Weights of a small GPT-style language model, trained from scratch on English Wikipedia.
Size: 12 heads of 64 (6 for keys and values), MLP 2048 GeGLU, vocabulary 11511, 76.1M parameters.
Architecture: RMSNorm before each block, rotary positions, untied embeddings.
Training: a variant of Adam for these matrices, 7844 steps.
MLP neurons of a small language model. Each row is named by its layer, matrix (gate and up: input weights; down: output weights) and neuron, and shows model dimensions 80-335. Each number is 500 + 40 x the weight over its row's rms, rounded and kept within 0 to 999. Numbers have three digits each. A neuron's up and down rows have the sign that makes its largest values positive.
After each neuron's rows, "fires in" lists the words (lower case) most often at its 100 highest values on Wikipedia text that the model never trained on. A number after a token or word is its count.

L3.gate394:556437547504512478423512488508367430597501517505475527493475504463433548515420533559482469584458452489489501496553456499527526473583544542547518501517468466475447498562472474479552513494506477470527495512489507647544517503564544459475510459349557500465511485561556503515516517526481542511495483454406488530565557497510527562562415496514565501417457488523484443490542489513518421553507564506485564486492493483507573513462490391551556507464460544488509472502514435537527432560491504438464460574463435438504485475509494474491547535490427563498539466448514498553398518545458527504413529535488576485505564580517487475563435505552506460434371541504579538451458549546482445451488510551435496501436495491496529434497491551482451535455542470487463544502521487478467446492442570
L3.up394:480490534545474532499504533458436503491508482544523501478515504452511490533539427497440524511560448443484495482523540504557501496568429438468529493497527538552496449492537467451557520514514449505525503446538454561512466373549568494498544514514512539505555419563526514468600506470505520507487492498497561557501529458492531402470424537546487460506501511521456506555567442510453444491562479528437517460515476500533550513555523446500486420508485476519484434459481504539482505562536496465557516534467516499498510492495434548448502509486493515569555515439570438547462502487493548456476472498526538515509523496559535451451454468483532459436480539490507493481474465531488440483487436527449514510507479535469490502547442490481489502508477470502478553502515520465505414474419491
L3.down394:507526465650545521473533547540485499522436486494457499508537516459488545540465532506511499489484440483546391559520507501512558511548482511526513540498504500604524462413512479479486507501525480467529500541539473620450450474529464517471557477464453530510486469488409476456509523457508524447513496530477577543410571527472539446472491538532515497437440423497527447509501455520458532466517478531487520528499526488452518468499505480530440540569525565448515510512453535511493554536540508482468499523446519511494518473484498506453490462561491414513542480552517454513466521510529501415428441470488474482455484486551519501543451533494525525453448553439484508500478454470483456508507441516462526518491537497478488501555458519481531528557472456576547568576553484510516461512535501
fires in: "as" 44, "a" 27, "the" 20

L3.gate1452:448515539588538427550500508486454505545496463462523488476501520463488478532474467496505494470486483468498442409446542525523459480573457564495472457497509467484527496527507456569456530549464567515450464495480473451529507543457547541463482516472482479565542529442513502499468547475458553506512440512547492496543508482520527525526458450432403417520488486456511437510505548546405423521574476526451507545470596547535484551509549510468510528554506444493515538483457438579483510506480515519403421495556505479489487502487466493430566500530438493514483516552467425461507483527460495459429449403524500470553503498525460509469452565469467506473456482490521474504541528522510508439513451450452507485500518502535504490545519491457444486482519499540551455523470512452535481532495530
L3.up1452:496532476477580506536386520472460490548526516512511501574429534498493487469449512503524506451519467501485520468506495444571497588521540461468541442520478527486519566456530580483503488482469446611498465492523581496405454470400459492528482450508462512504556545481494556503496525619479576501466529485550542511581540501517496536436500549518503547464495502472446493475436487460557397516524460557470511530464472521529551531526511445540545529497534496429484480491512454569474568545471482593507553513473491516484509498514400541570525453566475528519465447491490494441454476537455449487510533476523475444540541545511416473491493546530506508512482464510467435538498478456445487445478542542574519518505526479555486582491450545478486514539526564494496448528455555471470598493487515
L3.down1452:461448416552502507485513569482507474504461461466499521501480566533591556432487490492551457454531506472560512435461573538447487527597499553509525514540508507394520546517523487507502480488483526493522460437557615515532459520498488509443478440503503484499489510577528494510498482493478512445519429434529432550535474498449479503466457422534510526428546527486562476581467481505431453526539523571433513467487538572511467483524506512453526510522504484556550551594485463493507463514468465547461532557532461486480502498473518542440512483507551501526475509456492433550475457518554479519392451412476543541516450473434504523452437532550481477504465527485485537470451476524544515527526537543442558525452525484506497502505458464481500530505553517543676498447514448455513517544497548
fires in: "a" 22, "its" 20, "the" 10, "in" 6, "their" 5

L3.gate1540:508579486490562480463494474535465450532563416489513500485488536583464470539453461517503500455534510516499516445557427470460506509532468476505496558553538482509425525503526582497473494470497504469540458448499483485523472487471516436490485518471488520430534510529439572533517479539517518487564508500567463529486513468480464507489503450495480399491501442532479492495463534400536480479496463496525533518521532585481538478470463510535461459480437601472541483501555423512475515590494518500510543481506475542554477500516380559447488516500445566527520538545385517506468525505517463412444552541435558519420537520533496476560472543510459517428482517449534572578483441531496492507476511579511448507584538548482465449494492497472498437484529492518489487522435475427422464488518475
L3.up1540:458526563485465500496513480565493487463476451487540453489522510510544419537492451510520535531550511470444514442594463528513519442558571531535508455552484490518494499500506551521523472488500528469512434470470466506507461513493468491474438464508463521483528568548478446478495516536524558460515507546521555559485465449487409497443470410466466464501557490510487552491461479485528491464494427473458536521550532530533479479550515475515509498575463569454526535463504564486511469613483546540547507494539501525512533555497430530561488515518441507555507485482366577493471522518505448477503539520521512461509535470512506486547475551519462460434490492444526568533518462544426519551461530496447528498533554549513476512535467550485523474449511540530500523512454500506511427473584492
L3.down1540:474520517484515533501529501506514477523491509499502414512432667483516452550551517521622530442496534480498476504551479515468419445749511503541500462501485425537504518556500498513484486513455568482476466499497487496530515500523492528496508506489504519513484498526445488482505492514544455544486507574514492518501515525431445496484481481463536533469494499470517485470478500535513490466496482510507519557498531514486538560522463500483506524499465492494715462498478474516517461556474507484521496503556524474538522518473463512523509505451465495513503471490481531521460536486475512500506458468478507474490485489498486504499509500485494525453480497550574519533464517480464478512479500484522504507518487550494526440522506488512452552447511528534792481535467515482513470397507527
fires in: "the" 100

L6.gate25:503514546506501500501495545499485480514504534488405423473503478503466515531500525571526569515447453525459416474493466425409521514526520534488538542534436526430489459497572519478507463491513521482598549480483515510499470503460495525481454465473530453432456502569426562501477478514500560473508430455548584491507512491475523473467560479479493462516516466522532508565534468562493542466579496505515493526510504512514572489532460495535491510567462544487525508499545572497560490493482503517443484498514630470439552472490504509468535469493443507490555472487486507519475526518486515475481467558469485502526479474461510499588520499498480528499533525451487531469421490510502479525518488544488544438512405512489554516487454497486417383573542515493494442534518518495504463418545509
L6.up25:534536552470488460583407548452563595467617498499487449520504562509528558498489498459536536476530541538525525467484503487513544453525500572541516505499411503554512512495498503474538563441483487514467492506483500459549468555472479503537527505460445536479524510503521485536452457473495510515523516527489522506491451496476475603562529507505491540530479473495458477476476518530485515462518457566481549452527520457536488528558490491445434547512548534502498520499502524453528511513535574555488517463584491507436465481555455422502507470477465535499475496502570486531480468482498501518533464477541448415514431497453554486519443512496468469471466550512498536515477503492473460492542512529469527550522518494577501470439445486490544536503575537434473450459467493491456479531451487
L6.down25:546563517553560546543464520494476480454444477407532498449486512594538479515539403506563566479589511509441551421555500448416558479546517399518480491546567554481486436513527496553536526400515522563526482556505547466458547541501499509494464521459513478528458453473450481502509459514520470515519544473482481559522553469450507433562463495471513470455559457495545439550436590568463518445478484489575481480493475504478566498503486506514513502483533497488442523542452541532544520503475463509516586507515512488411529460498442457473518517500527550503476484539552532514455525492497479442503571514481515525501496530542504527511431459469524565519506456480496432442499468565483534494542496493485479503533464500463516504600467507530437586379545473500480592509516502564422496477501534
fires in: "s" 26, "the" 18, "its" 11, "his" 7, "their" 6, "her" 5

L6.gate1303:524484492480472423498489459466461442531550452457450526551512480523423376532469494502518554427562506491499620469548491490490478555467522527491522510521447534482449426558484496460562558513509469494491528492527509451502495445476528514456519491513508488522447458466513429506464445574438496523419518495497496516458491484514504527502587476483518511503500515457498452467542471494487462503517476571499539483494490483435559574481476421477507524528532543487459472507481529505554514481480505469471443480506542520530451439506499524499563487550478527466524513497545483541530487517440518543435505479498454526455529497448479477590488438590565565514600494447522510482466569473442497464501432531462516374556517480578548488520482544463451502565470519426493465507538546476465579484520539
L6.up1303:515495571501514557522483484540544434460474428464454505539476505533467464508508466581522535511573476497556541527513528556568467546497494462461490520531487591540399481516534444481527545519517498505550533477590422426595474483459531541545508488514567513517468458427523534603551497477504508437502485496531510486456523509455463497482519499549448510500535457510452516475566568481483479432471466473465522462547510499501451537505473481516503503507559460541516465464518538543405478543556552439606490447566483498455479496484563486488513423463511495541436495521508479501448488431506501502418553386476440493522524507531536452549403514525461489527541479531496490461427498455540476516492464417540474415452464465510513545527577461530523495496553454501503502477571371493465473487458533
L6.down1303:520505516486477496560541508469481493511540496470498491565528464451450437502544518460483473425487581464496473519511496512475402500496442430536508511515556505429468499519502515478514526524510560495528491424460457505472530445503508531495450502533504556495569392525526484532497407497489510477492466453516489514514509533532440514452528456489520548481537493524506461509497522516494484440513436569479538548497524516558507509535471472506441539553502505562593485416400485527575482543501493539476476496437518519514458498566527453412560501545560533460516496488534516511572457518486547513543519460494543545393514449478560501529485396465555546524535514491472522413509587510499529471496474451489487465541502475508454489576510522521442487453545471524582477527530531440479591481477452
fires in: "they" 16, "having" 9, "have" 9, "has" 8, "had" 7, "he" 6

L3.gate772:519515513403500396542521511520487455593539506538509489515474506526463465562326550511493500490478492491518504442526538447444502550519530528484539484502445471466366539487530568501563536466454504505505523501496555531484475552452507442494495481427505454451512524541492453484488445502542514528584480467446498512518527473393463520466499535467472419427515440453489535561527409518425507532477505525465501440491469493537579490478428433479489490529457557502442442517490475499527490542427497486493521445472514506506504500443487535562436505466478490484504515540418491555494504560520506492457511514537580537503489526428552554494495469541497506451424561480514598501538500535476568502503457540503492502589531470568508504500482566592512507457418451491511465430486470449486461501544526
L3.up772:530516540507480491486491475503476501475524448562527517539506541509493437497503498511500502529561464416501511436570501529560472496633517415566512430502517516473477558474465471519467490464539458485506495489571464477513478525524548431464488630508458537449512518537500601505420512528515521514491500535381514558448536495449571422515490451482509504518493473482534487526507446517502487529498513465453458482493505460461554539528496483492498449548481565520543524470518505521514452550487438505501507440586522567520504486521487507589443514459594510492548527476506507484545478544511484480505504490491499514353534533539527489568491527524468521427495506550486535481521524542461503567496593498489515489555515491492505481481504558461433503525529401476576468469515537514503516464514495
L3.down772:510481565446445557437497477522560460481491492517517553526531593459568514508536569449542523478515522476534516492505461522505421483612524474512479534484564481530488433490473457518440534454625466467389547473539483514446479520582539492530492528508449585443544498611465524502472491492472489426500554513563441503534489479544507462491509545549556502571466447503529465467500465525504493483471484455508444522513490501436538502422488562452462473458472520524576564475517545506512481473507477509449518485523439503512493489493525470537529453420502474561494569511499542551519492523489512527520497520509555580395529567471443475540526503446462472461500470402540513466547478485409474514499550532530453490485442518516456495529459571520391494489541483472594540557436565461491566419514464
fires in: "the" 87

L6.gate930:460561526492520504430495497540477449490548543548400509513467505518469497503477490476550533506479478481474518467464478500536468497509464405543511438544585496499520501484485509555476569517556458507467555418502593584509436519457525463501482548459415521495490518446456520545522495562523555570473500496496499486517528464453435510486458457415507483485501484474474463548450454500501490525528452464487517517567449516576513468503460510483514536433497537518478524521501568511497511511521498568530518522598503538431519486511540546559524474520455540476483422433512502587439526517541509500606509479503500434436518485434507533451457456450546513513518515507537495497484427536493407420517515577448532529446479483530495444518403476516459532514480473512493524549459441506448515498519517
L6.up930:455542510460551566512445519529507537457530602522462506543483504548558434450486461492558551490463471465504505477434525505480503441578480450474419487486608461506471505518449472479569583529481484578507536467489549482475454424501474519521553553482446570443526495496402459493463549517493515507481568485566557546460443486479440491502479526463493457541514464452478538512445398561515468540445460514518527513587512532537551512476414552365445450453458525520466559546518575504495515468482442531591497519559535542493453527541482525540482469506461471442502451457497436510479485575525481499512525530458525469465531428525458482458543527433485567527521472525497527546462423494441486467508518526414580517466525512585507460517521523440411515568479494537520523478506401519496524484491458
L6.down930:467505498436533558495525547535524464549507511499558526458477509531475479511481469519497521476578446436527446446403540500513488463523532505460540488446534463457541469500509545496505542525523497497511472491471511422545514505472551528456573489466496534488470537497494459518495490490467535430502661480497525522530548469492516482529462490509511472498468480522504512525566384518475433467545487511452544461537506509484564537420492492457425408409479535480557505510506582499448505482508522445500543500492470550522528478483442516402521493521533482439519490538493468379456436491443474500468504576419512477486514434468512471547540573499461454517518471473497482423480444573501481470527452501512452536537606443603488543571493542456470515511530522518563464487426461525512461458550494
fires in: "the" 35, "s" 8, "a" 6, "his" 5

L3.gate747:498568401468514508440472474515438544548525445450473555483487494486431519446497435501539504549556494593527492480546537594448436555493523539477477526545510538472528482542502506493488450522506519521512480554489481547483494525471441423483518539541509506436495477416489546496489478577503498487552408491445577514439452458543472483515551485555573495463460526555475476525540529461509498500483500451512590547498485477510554484464537481515488424503529500493509460509508488541502529428466521440484499499486488538483529459482477427460559526439497505468454482514441510509507492497481474453502523525439540528452502581495469417560464530458515454541487486487501499501472537554528500507505541509419489498500540494549431482512503496524507500473526601489488470480479530479443560507483532
L3.up747:490558493505438505508500546515553546518501531461514530450553503536532471464492517528481542441472449492533406499502454467489521527519538541496532550544429433518554459464502495500551508483497505431483416407491380582553456527452494517517448464529586481521555510498521520546484497470525505454448548472553452473493494517521483507501516496477470547495515518463486497558565458484542458452440504430455517559480453454469492495524451465501499520538540496459519523469459513571521513496517544517433433466468537487511501469392566459501518527510464525526511469565573507466532448417560443483570489475516555546500522491512473524495525491441491499461558578536479489460453574452467516456494441369550493514513553564394557449552497537418459515498478453462525498519501470492425461532511548
L3.down747:526476509463525544520538502492535520544586436443580493527473503568498450456494474514518587457524468572461493532521515429505510575540467572491528398536441519513418466549558468529534568556510507416503524435508404524497488529536488562478485513527482512511493468469474471455511505456549450526505404461465532538525492504523467462562567508458525555485499559498485510475482515474562518472485524439487452535447519510493441432538518473535481593491502418473567533458440540459556536504508526542446518463512510542509552505467488493503446491463508502468475425505557547486531518510561516510491526442403508483551464470440594512458484526473513468510533493558544464521505559474472515534497520437498439467425513476415494545544516518490501533533551414503471491478510640520564529474496500
fires in: "the" 15, "of" 14, "member" 10, "one" 7, "members" 6, "head" 6

L6.gate1353:417538484531522454508556446482466491509483456531528548535559466490535552579485499540520546509487502499526508478570459524549535505460398424561535505540484477491507509627499478473488488465508561425552473442443531471508528572536577515477474493438520506524447533542519473469468507531461460529494522527481520470515417501485485536528522438517537511471542484482551496466516608526509438452517533500535591527518583477521556498436526494527471599468506522542487483481477551504504474543499502429501445471516480543546526480495511489471523476526503486528508446456614568456455505442476450573478595505431514516433495499455498573492521439504479503487511483531542530481477540472468518564545514387555486461446449512550505536430494495493478532464465549479472472592523495509539463510508506
L6.up1353:465492394453513530492509543538535469553519496455506540489512539518491472520493529520535450553486548483521550426526433540537520487527469469587416495478510521495486544492505496484466467507522512494482496457501473487510579505529506459518511486518477480528445436490466488542561510543559464465407503516502477523573479517584446470526530526400471503512625470466506433468537438481474589490499526531532478500501511503452516542446445493491523515395455493466552523414466489525591437582502435529457503557483556534429472499514485447493505484483454455507548425501522489507508551448436442564509509516482540487475534537504493532497468515480475562548571470538487558548504546477446516531598495496486442532476567473525454423423547494544471595513468507512507418571560505540454600407538522
L6.down1353:597495474582567585517391518562501468444508519541484517504539549477499574451517476403484525470455479458539458516520497513440526490537566521518439481489595483442534430476550527511540539452503503548481485536464541432437501517484510455518492488468511533458476430503512549546508522480490544502485430462537465495501463434443548567450492495490494500493477558567502462556594460554530568564507553493483481545486501476484531453493490472503507512572450471481495454527463482490503512490402450532519510512480546531456516482533431451458460511495533543488514598475512484475502426512537548500491501458475509511509487544512516453432467527546533478511518504525554530515492541492553510420472509467520516528498529460544503446596541572467471513462538496601513554420513437489446536475512442
fires in: "and" 73

L3.gate1563:505589521488445524541477475442427536520540501516515496442425507544465498501469350386535508515552559463442515457494508419464485514491531474502507552571564490511484429568495474481472504526454517563484515527452518558508485491513548525526525513447535483468505498452424492427470524496556537530457465573603470479488477485565512513417510444409642468523459464453481522537503475465422513504514501518483463531529549497464506530492402446444523538537552500493497383453500503507500457490508460531493541592496531507518469504572491511525502493538414508494567490513519450499553483534516466518489492429505477524484456465495467483560531515520504491529560507449504476544450518424492476482424470514535452503505543483497454502543497537542469508537515508525481486511435485481517439484594483
L3.up1563:513483483553524498464500506506368504481494437556517528466462417509464451528407486559455493468517512538501514449554492360489528493543481456473486473577474425594490463515490481523476527485489424514510489593515513560487445559472531485493514446470594518405562609474497462535504477507459548504469568518513513458513565489541533511502495520527557511413432523576462538491448538510475464484532450534578508492445528528473544538541522511535523513431483514517488564465469544471511532491509513546443522536490503480545473557502496548515569516473477467549457424566507519482454480552494491480489573480507568510547422516511503544534454515561590558520467466495605440585528513468519539500469509516535404576512513538517507516503387467520513518534565470487489492517530499478473458566448503
L3.down1563:525502543537546515489533511480439519513521430520545486504448508541469526552542473479533531472556516467526507492528513498489467486511507458505516496506559473516537557525494445491521494550498532527466493518416525498529469541491528532481521509497539448513515497502437505487477494457534562491453520569554541523512444516504527584471521459472565457554451517476532459571518523511444498597596502553512502527466607504448522498448548464426518493492539495505524519515550474475475481489489536518486471510479501528543515538499482521530482485591488518473475495500502455505594458560626510538419486518478494504419483559485484557451608508511501570470480484481562470560502535466481567504461460465508475515444471556489482533450471492494496565492527492524619540457487437478580411489579528
fires in: "the" 40, "at" 34, "atarib" 4

L3.gate1881:507558443480480461490518500528522502512511425530452536517539490502529462486518502537532426513592519520479486471465513521461454454588464491532475458505526474522535516479579569533412476508577551506482504492523456521481560504442424458462486531489501558433500514512491518606460466514516550529581489509559514491491440464496497553513523431514469479472451505537466533479540503581476448543439362494500447530466484496480600509566438512485452448486497497499533471463487497542514439548507480534450495525547554469508483470511497488523489523528493536574492471434376597490500483523477477376480518557454532486520531516552514527525506500570496486512529524499438514526477453569448518509497498546519460575477500521498471516519476451501412476462491519528452481471413497505462433483500547
L3.up1881:450478483548603466429525480531544500521548461510506481472472513488449477526481501508512525483495531544508520527508492521439470560493534451471525528482565473539460537519465472471510520460486505484516540538503540449503536512453520528528486509423493500527497515448601536525544496554459486488470570489500502544430508466416488542510487519557494497463456489516455449455388518402498531498492488498476522467492460526450421502472467537535515496501503507423503511474516443534423516532460497441519545476479497495490478497563473468550421541483416427486549543549413528538483486556464521496488548546463485508480489509602470452474475513515460519545498545402533567520524482569555502492506504505516490514524544535533394469506526489500463477466528553559503450453472402453455484495466530
L3.down1881:500545467494536516498544485491485531535477528546486489558486628489508457528563521530568481521556535540535485490499542463472453469714518509541507489460548431521524543549468548508494540546441544520504480502490482513450480450563539467450485562527482531475501482399440538545540483469524469562561534592519520549506530467479433526498514438512519488520463540566437467441525475548481497472503518497536474511482466522471533557532489590468525491483449515489680463526458463526474474525481520523492478521502546514488538471524451542534518485493454479524455480563459519515498578531488550445486526517515521527504514466544533501515462509474437567519501525474514500543527512496447486510470513492513535554480491547490443481535488544500445508467478511481717533481449456446512452389470504
fires in: "the" 99

L6.gate1364:481548504497482523538564510517416373564554532500476473552511513551453508478459593532548454505550493494482516467506521501460489471514471439551548488554526543489505497522503523536471508456454553456510484539450454501493498476620549503510476517471521504534509556481445473445552483533529585512496453477514485514466484477544476556482522409500510511508470503478503441475553559536484443531481386494426487437549508532442529483553527421481484524598481561480489536538506451466472429466466523439542561498540496544476452508489545501461541518495492555540484441429493549490511577491457583517493532491454443520536472466449475483511493493569477522443415487481490501436496530582432494554509513540439476471534554464569514484468543511426513560513511538455496523426535493540484516528560470
L6.up1364:532492520507498558552505520469515454494476521529561439527520484547534549471444583555533511446467534471427523514503490511485614439464468522504443434562476510417582537542485583496496485508444588487450495558473507463467488559472485546517478506533502480478477438472489486523528458544463581483504474493512457467511568520523545465418539415482484471499608492491555439506467463544492466492520366521491512530501461520501483476570494479589401542533513497459495557496543472492526517491437515475480605486533464499420473446480555532495576498510509508536552401464504512485542556430450499481506465463511454566481445454489458475551520483537546528495481521571438492500543489506502511566515458498425544434579518478572550523503507517441428503535498491528529520502484493489458526479493507
L6.down1364:546538532531498498580546566531488440492498482492468498528511554534488533452508526442540474540545476474451464511467469533522585527503472489506495473546519524423591545496502575469468500566513520541481510543510546526508529513484478525456477487518507542486556401448515379472462523407532583474526468519484475544495559593498516488502469547466471542498451542419528498527465481498441463530516543555571438477438462566559545474498477491466531524497543509541599462496475448498492544489484509486464505482520475504534544531483542495534514545573477554530505527488475467482527470590465497600506472420533485515467458473473490434496488484546458562447477507485523478488495468528508469570445497515552514495565477462559481520568450533456474470536476529491674466491545445449446555478538487
fires in: "with" 31, "has" 17, "a" 16, "had" 16, "have" 10

L3.gate979:439499461483616448457464499570517501553528525474531569512482475435472542526429374419489573560565490512515573454523520557513542521504481499504541593520507497494520532547525459563534479498526529476575549452601491482507581526534541504446473501454457501469530556454474521511515553495506486463507514484556476509511508533471486408415510534484503504537441520545525464487528513484387471482552513494485463497506562455517449442456520502476443518483517459548478463494535549480552526533422457441459550490584494545567532501573503541472558484495489521505501509410530509432498472484536490514438512512516492523487503515543494533544538504482532484474492474528561540486560557499516530462433456488489504446480429427459475461562483494549480510558465483507472498447484491444476540510442514
L3.up979:498490473472501456518577478557515403487446460502494531468555451451508472535510436497473491504566501472500537513497523583486542615466510505530486510514444507481570500464519521494509461475452513477524497489446460493546431532460462520462520461517526513408526482513484469431577521510528487510491506428431524535469549475522510462444524478479465466530515532510504501425563541464479451540480474532437515463465492490525520511521512483520524509507554467451551417492475518449591551492473450484431570458520485526512436517425470488434570509510509494426532454559525484427443543517482477520526476487542499508512501495526507489535495522465536487502611492566537554453527530443548510536514565459458554504505467486529489517528431492447469559468487484446537438491558505522506485527509529
L3.down979:544553535403494505484512489519539539511452483482469475454514518518467499555517522441522563397525501501496415495525415572483504569436604522467555518518493489528516480457428550545513422468527500480522441497464528463607542458526518478491603512520452483444481423543431469486493502486458479566535503441492501507479569434506435530474497513551522523523497497517506458415511478469533508474493532416590526487425480465503517496486490511497498534543484497523578508494432481492443434540437521496494486548560508546472462486513517539483597574504477522480544529515489497432547605496493486518509515470481520522468456524494471366520482460441530501521516541546467579504472499455520516536489571506520532562420530539545515523442588553501535553508485481474548524535487450534416491440493493
fires in: "and" 26, "is" 8, "area" 6, "company" 6, "band" 5

L6.gate300:472461474496450417458481491438511486437472435512483524420540464486524542500456479432517564487459574570484446380430435521579504468485488488523529468571560461500423528529567476515523556499396521510530490542491463493481515479492494490504478485502512548491467537406442559500528530572496485504507509472518471490477469533558485442519535519445505502492488439489489471510561501489527513494488454500454507509468451535561521479547421459537444502519489469441481536533454502431536495567545492518479471488527527491528462464508526428506512491492458529492527525540529580558543505459520455523564500531548516468424515490475436485550479552505566478492529529526573511556474527421469477535508478563562457572455462452516571608441442442502430512570541532460478508456588497506504533458523483
L6.up300:467488483499503425499547484529470557514490513472526537504481450448490541536507512480522520568521562473502519442501470464495493534517524460514497486527539483465437484492459465474490482423531577476515499486526491471488569421528488469537489422497462513532512466498497518476449597484437529499543446475550584485518520538444514479551489530450525504457513447511466478447566482526523516472487541531563475520480533487496462469499445499510497447511452434533508481516479504384472487525503500467458528471514516493477522448463502500420463404475504498406458478547467512500519496456486480467495500459471487499491486399429500549487545503498460528463540415536526502500523457472515464527486422560526469557474530581518520497507448505511433503563493502523514439446553482454577471463481503
L6.down300:465547541529525469503530491528491478511450553538501489528456479532516490443478497570501454462493460495543497549580489463517436478524456446465513453514525542500539466519497533478559505534514554500532546500523452535525574438517551455561508474553561506488486479461530548495494518448509521457487571496473585486541565483450515526480469515534484499505517491487583519550484505510524513511568494587518542445528448467560622531553503526508457483483494563419554470489465479517516457453464570494492538520514462503490506519492495526422524487473503438522571551500460470413574529438557475512513518447438491542561542562601433606578498459542464509501413561490537468427529490486497476530440515496522552491430452556487398537481489553479472518492478459451573493472456505482479433467457498
fires in: "that" 38, "is" 18, "are" 6, "it" 6, "and" 5

L3.gate1520:499559505530478474511469503507452517527443439473548485568543486530496458463540467467517529518417533536448510442445460548545530455464458521448514515474487521460525499472490501439483503491449500528521424502488458514487478495514445471505514449480432460482546432480449443448449464523519535508509533515522500468461485524518480518471571511496478540476552489519577595512531499532503583492501503545471474481529447536516478480504543562501504453563523498511506472510552592524531548547507542428443516451556538545508492464479479518499509521477500525513444502441513472477465543525480447396424497519581462508505568407560561509595556573493570507570556521520526490486448553501453506440450549485602511506474495533474475490540525519531516529445501554482452495561558466457491564467519472
L3.up1520:533512469424479466574579455500515433511497470397505503558506534518410538415503524509521463468486502513480459450501538534480469503506545577543553494523456378491573501470471507464426482534441532503552469500478506459565529476546473509477503510527520470510464562459454497556487499509511501600453451522509544474526535494558537488512527404441464484495471538466479481458456568530509519467501507487553553448543488534449614503427556446506528439554535524426548501496486536522495498547517384515511424511485535487515459531564465551560411488495387510439478511520526489498484573487525421476449491487465514547567428493481441469525463530506440530505491504581527454528513513494533492448520435539483435490539569520477516503543478470492523497490520536515541502489557478576418497477536470
L3.down1520:489497488481503485552538481469488529458531525560477584410521549490494533534510483535479503418530476424524515495510453420501528530528499511550472506560538519479468509513558495523530480568541556497492500447553461529540524476531567517508503574546450498503426494510506562475472462529513476556507522426454490488486457488541484526482481440503518487496463474475434426509517552480548490476488476570568498502495537500489458478498570452510473493403457478427456528510458454461400544493587436484539522592506469488554477493538518470491483495478599515457550550507519501478541433490503505556531504501467518528450434536446455527487407450488460490543470513530446495530503514496572465515494494522442483420566515451565481473476522519465506514536506474510584531451479554588536505491505490
fires in: "of" 40, "the" 9, "and" 6, "both" 4

L3.gate1826:519544491490563444424501451529546528511504533568501472430502479549509453535466558504533503408502502509449529401489498561501535439506473449436527440567646473511397562453478489519532532502483498450511528424491536448454456519452524463529402501477493592483478555495504550540540509433445540515522607514454504521506513554537440510500525491499544403549435488437473540469537465448542582511523515494433512502475551528502525491539434440498534517465439479546443531514535527490485468525457456498457554522507461479561533494492483507559497592518424452557461575443479550478560519446475519495513533546513460455474533529467452502501522477501452503497488474535481553550513443500507471522492520524487499514526462506467451541501411542470528476528555549514512573501461495451484519517425489
L3.up1826:453507508586557473459521544540536574478497521548521457412513483515469446471504514514564500421529536420477550420466489489539487453604427537509546469508569495530521581462509483507491548488499534528445510470447531484504530548464500507565486495534496528486479476551470524521531512486434413576496531525475563528471488494530486552431514490496497470556480469454485482589448538443518531484511500476508431494423486557496501560542541508592504530485501481515525531455481468567425496570492483454415492518522500476506586466490469522510468479547407473520517520447507547527457544413463455438554501526513510453482574509524490507441507503443479554484460464560543503474441454545547519499568571532493434563565527579452398489576525616400473434546533541480519556480508523515492456464511532
L3.down1826:480591460504500506521508511487429492521534529504545487494510577485508460454518531552569473489513564475459483416431517513479454464597443548532475513467519419536570515490474486484479522528521537419471518444506483502581534502499572491506475449458475547453447485528462526578522561519470497524504478560493521478489565476451488499451500480483476531548486503526434517515468475472473505410501527548526482476438482522472471536476485550486530584480481467465695549495522423496408509513488543529517490499537520451474544518441467587529478482408418499517455547508485498529481543432472502510547426479457506437488523487475403547452503505561417492489472518465560584503437445519477474490496489584499449548482478499583466447542589512456513456525536573530657524517518470580487468383491495
fires in: "the" 92

L6.gate950:491488575517443480492543497480551503520462507473480520476529487530451515537485450570501609417545518483512482475465481490481544528441523514482482477520490559509521527563539551488460466557514534498575471567519486462503570462488519489463578459453596504488484577471479534495455465566565535476505483563506523498520583546546487564547487517472503449541425528468496495432477443615550530497507455448499584530515442535502543543581460471606482513428488469490508439502561541465479497481467487514476493547533552542553487455459486551517466518546555524457502520386496540454424533550517467550566534488494481423447514504487507520431517445441457544489435491402510531566490519531443489477509567549424512518491496437498494448511510500519429487467502544484487463522543532539510479468499510
L6.up950:476477548485498514540516502445540417532402579481514497491465518460434483532522554513514510470604498521528430455506473514476476534529494505550483483510470524484470464514483564496455483475468453491547486479546532519493485455583431450485574497490484469459489546490447583403457514553456543530453469521476568507525520550507466527517544514513496502529433502461472478485424433555553486504456443496530539498523536566471462440445511495554520481514472508478515440535488431495465518559473509490456558566499462485572479504491440554445399526456481506497514440451510482486413531488492511599567518464496523431545519553415511557500546535491480546492455503478481464573412506457521473482466491492494502592457537532506447534481584516524470482477511495464483419507538501493470459441498513
L6.down950:437535505491542491484535530487541489521418508506513464547535567523481482452488509498522532537488466568458441496466427470554493452525542528539495491520490514500488527524461533511466453492527503475484517501441444504553494432555484466511528546532493596496471534439455501418525463536501491469489468469588466536497465535502500491538588493502519517539533490418411420522487518547487535433499503527503491506512556478496479484426471515519480527505448506471721471522526530537455439589494547565401497523441488494582452536460465502510480488451527508505479531496533546464482540533558549522516567525529486498503483479538527482455462477481482507480523487500563479554475478495510518483528529486500514559434545555397527519441542450540534550467476506511684491473502516484571495514490526
fires in: "was" 16, "were" 11, "be" 9, "been" 6, "is" 6, "are" 5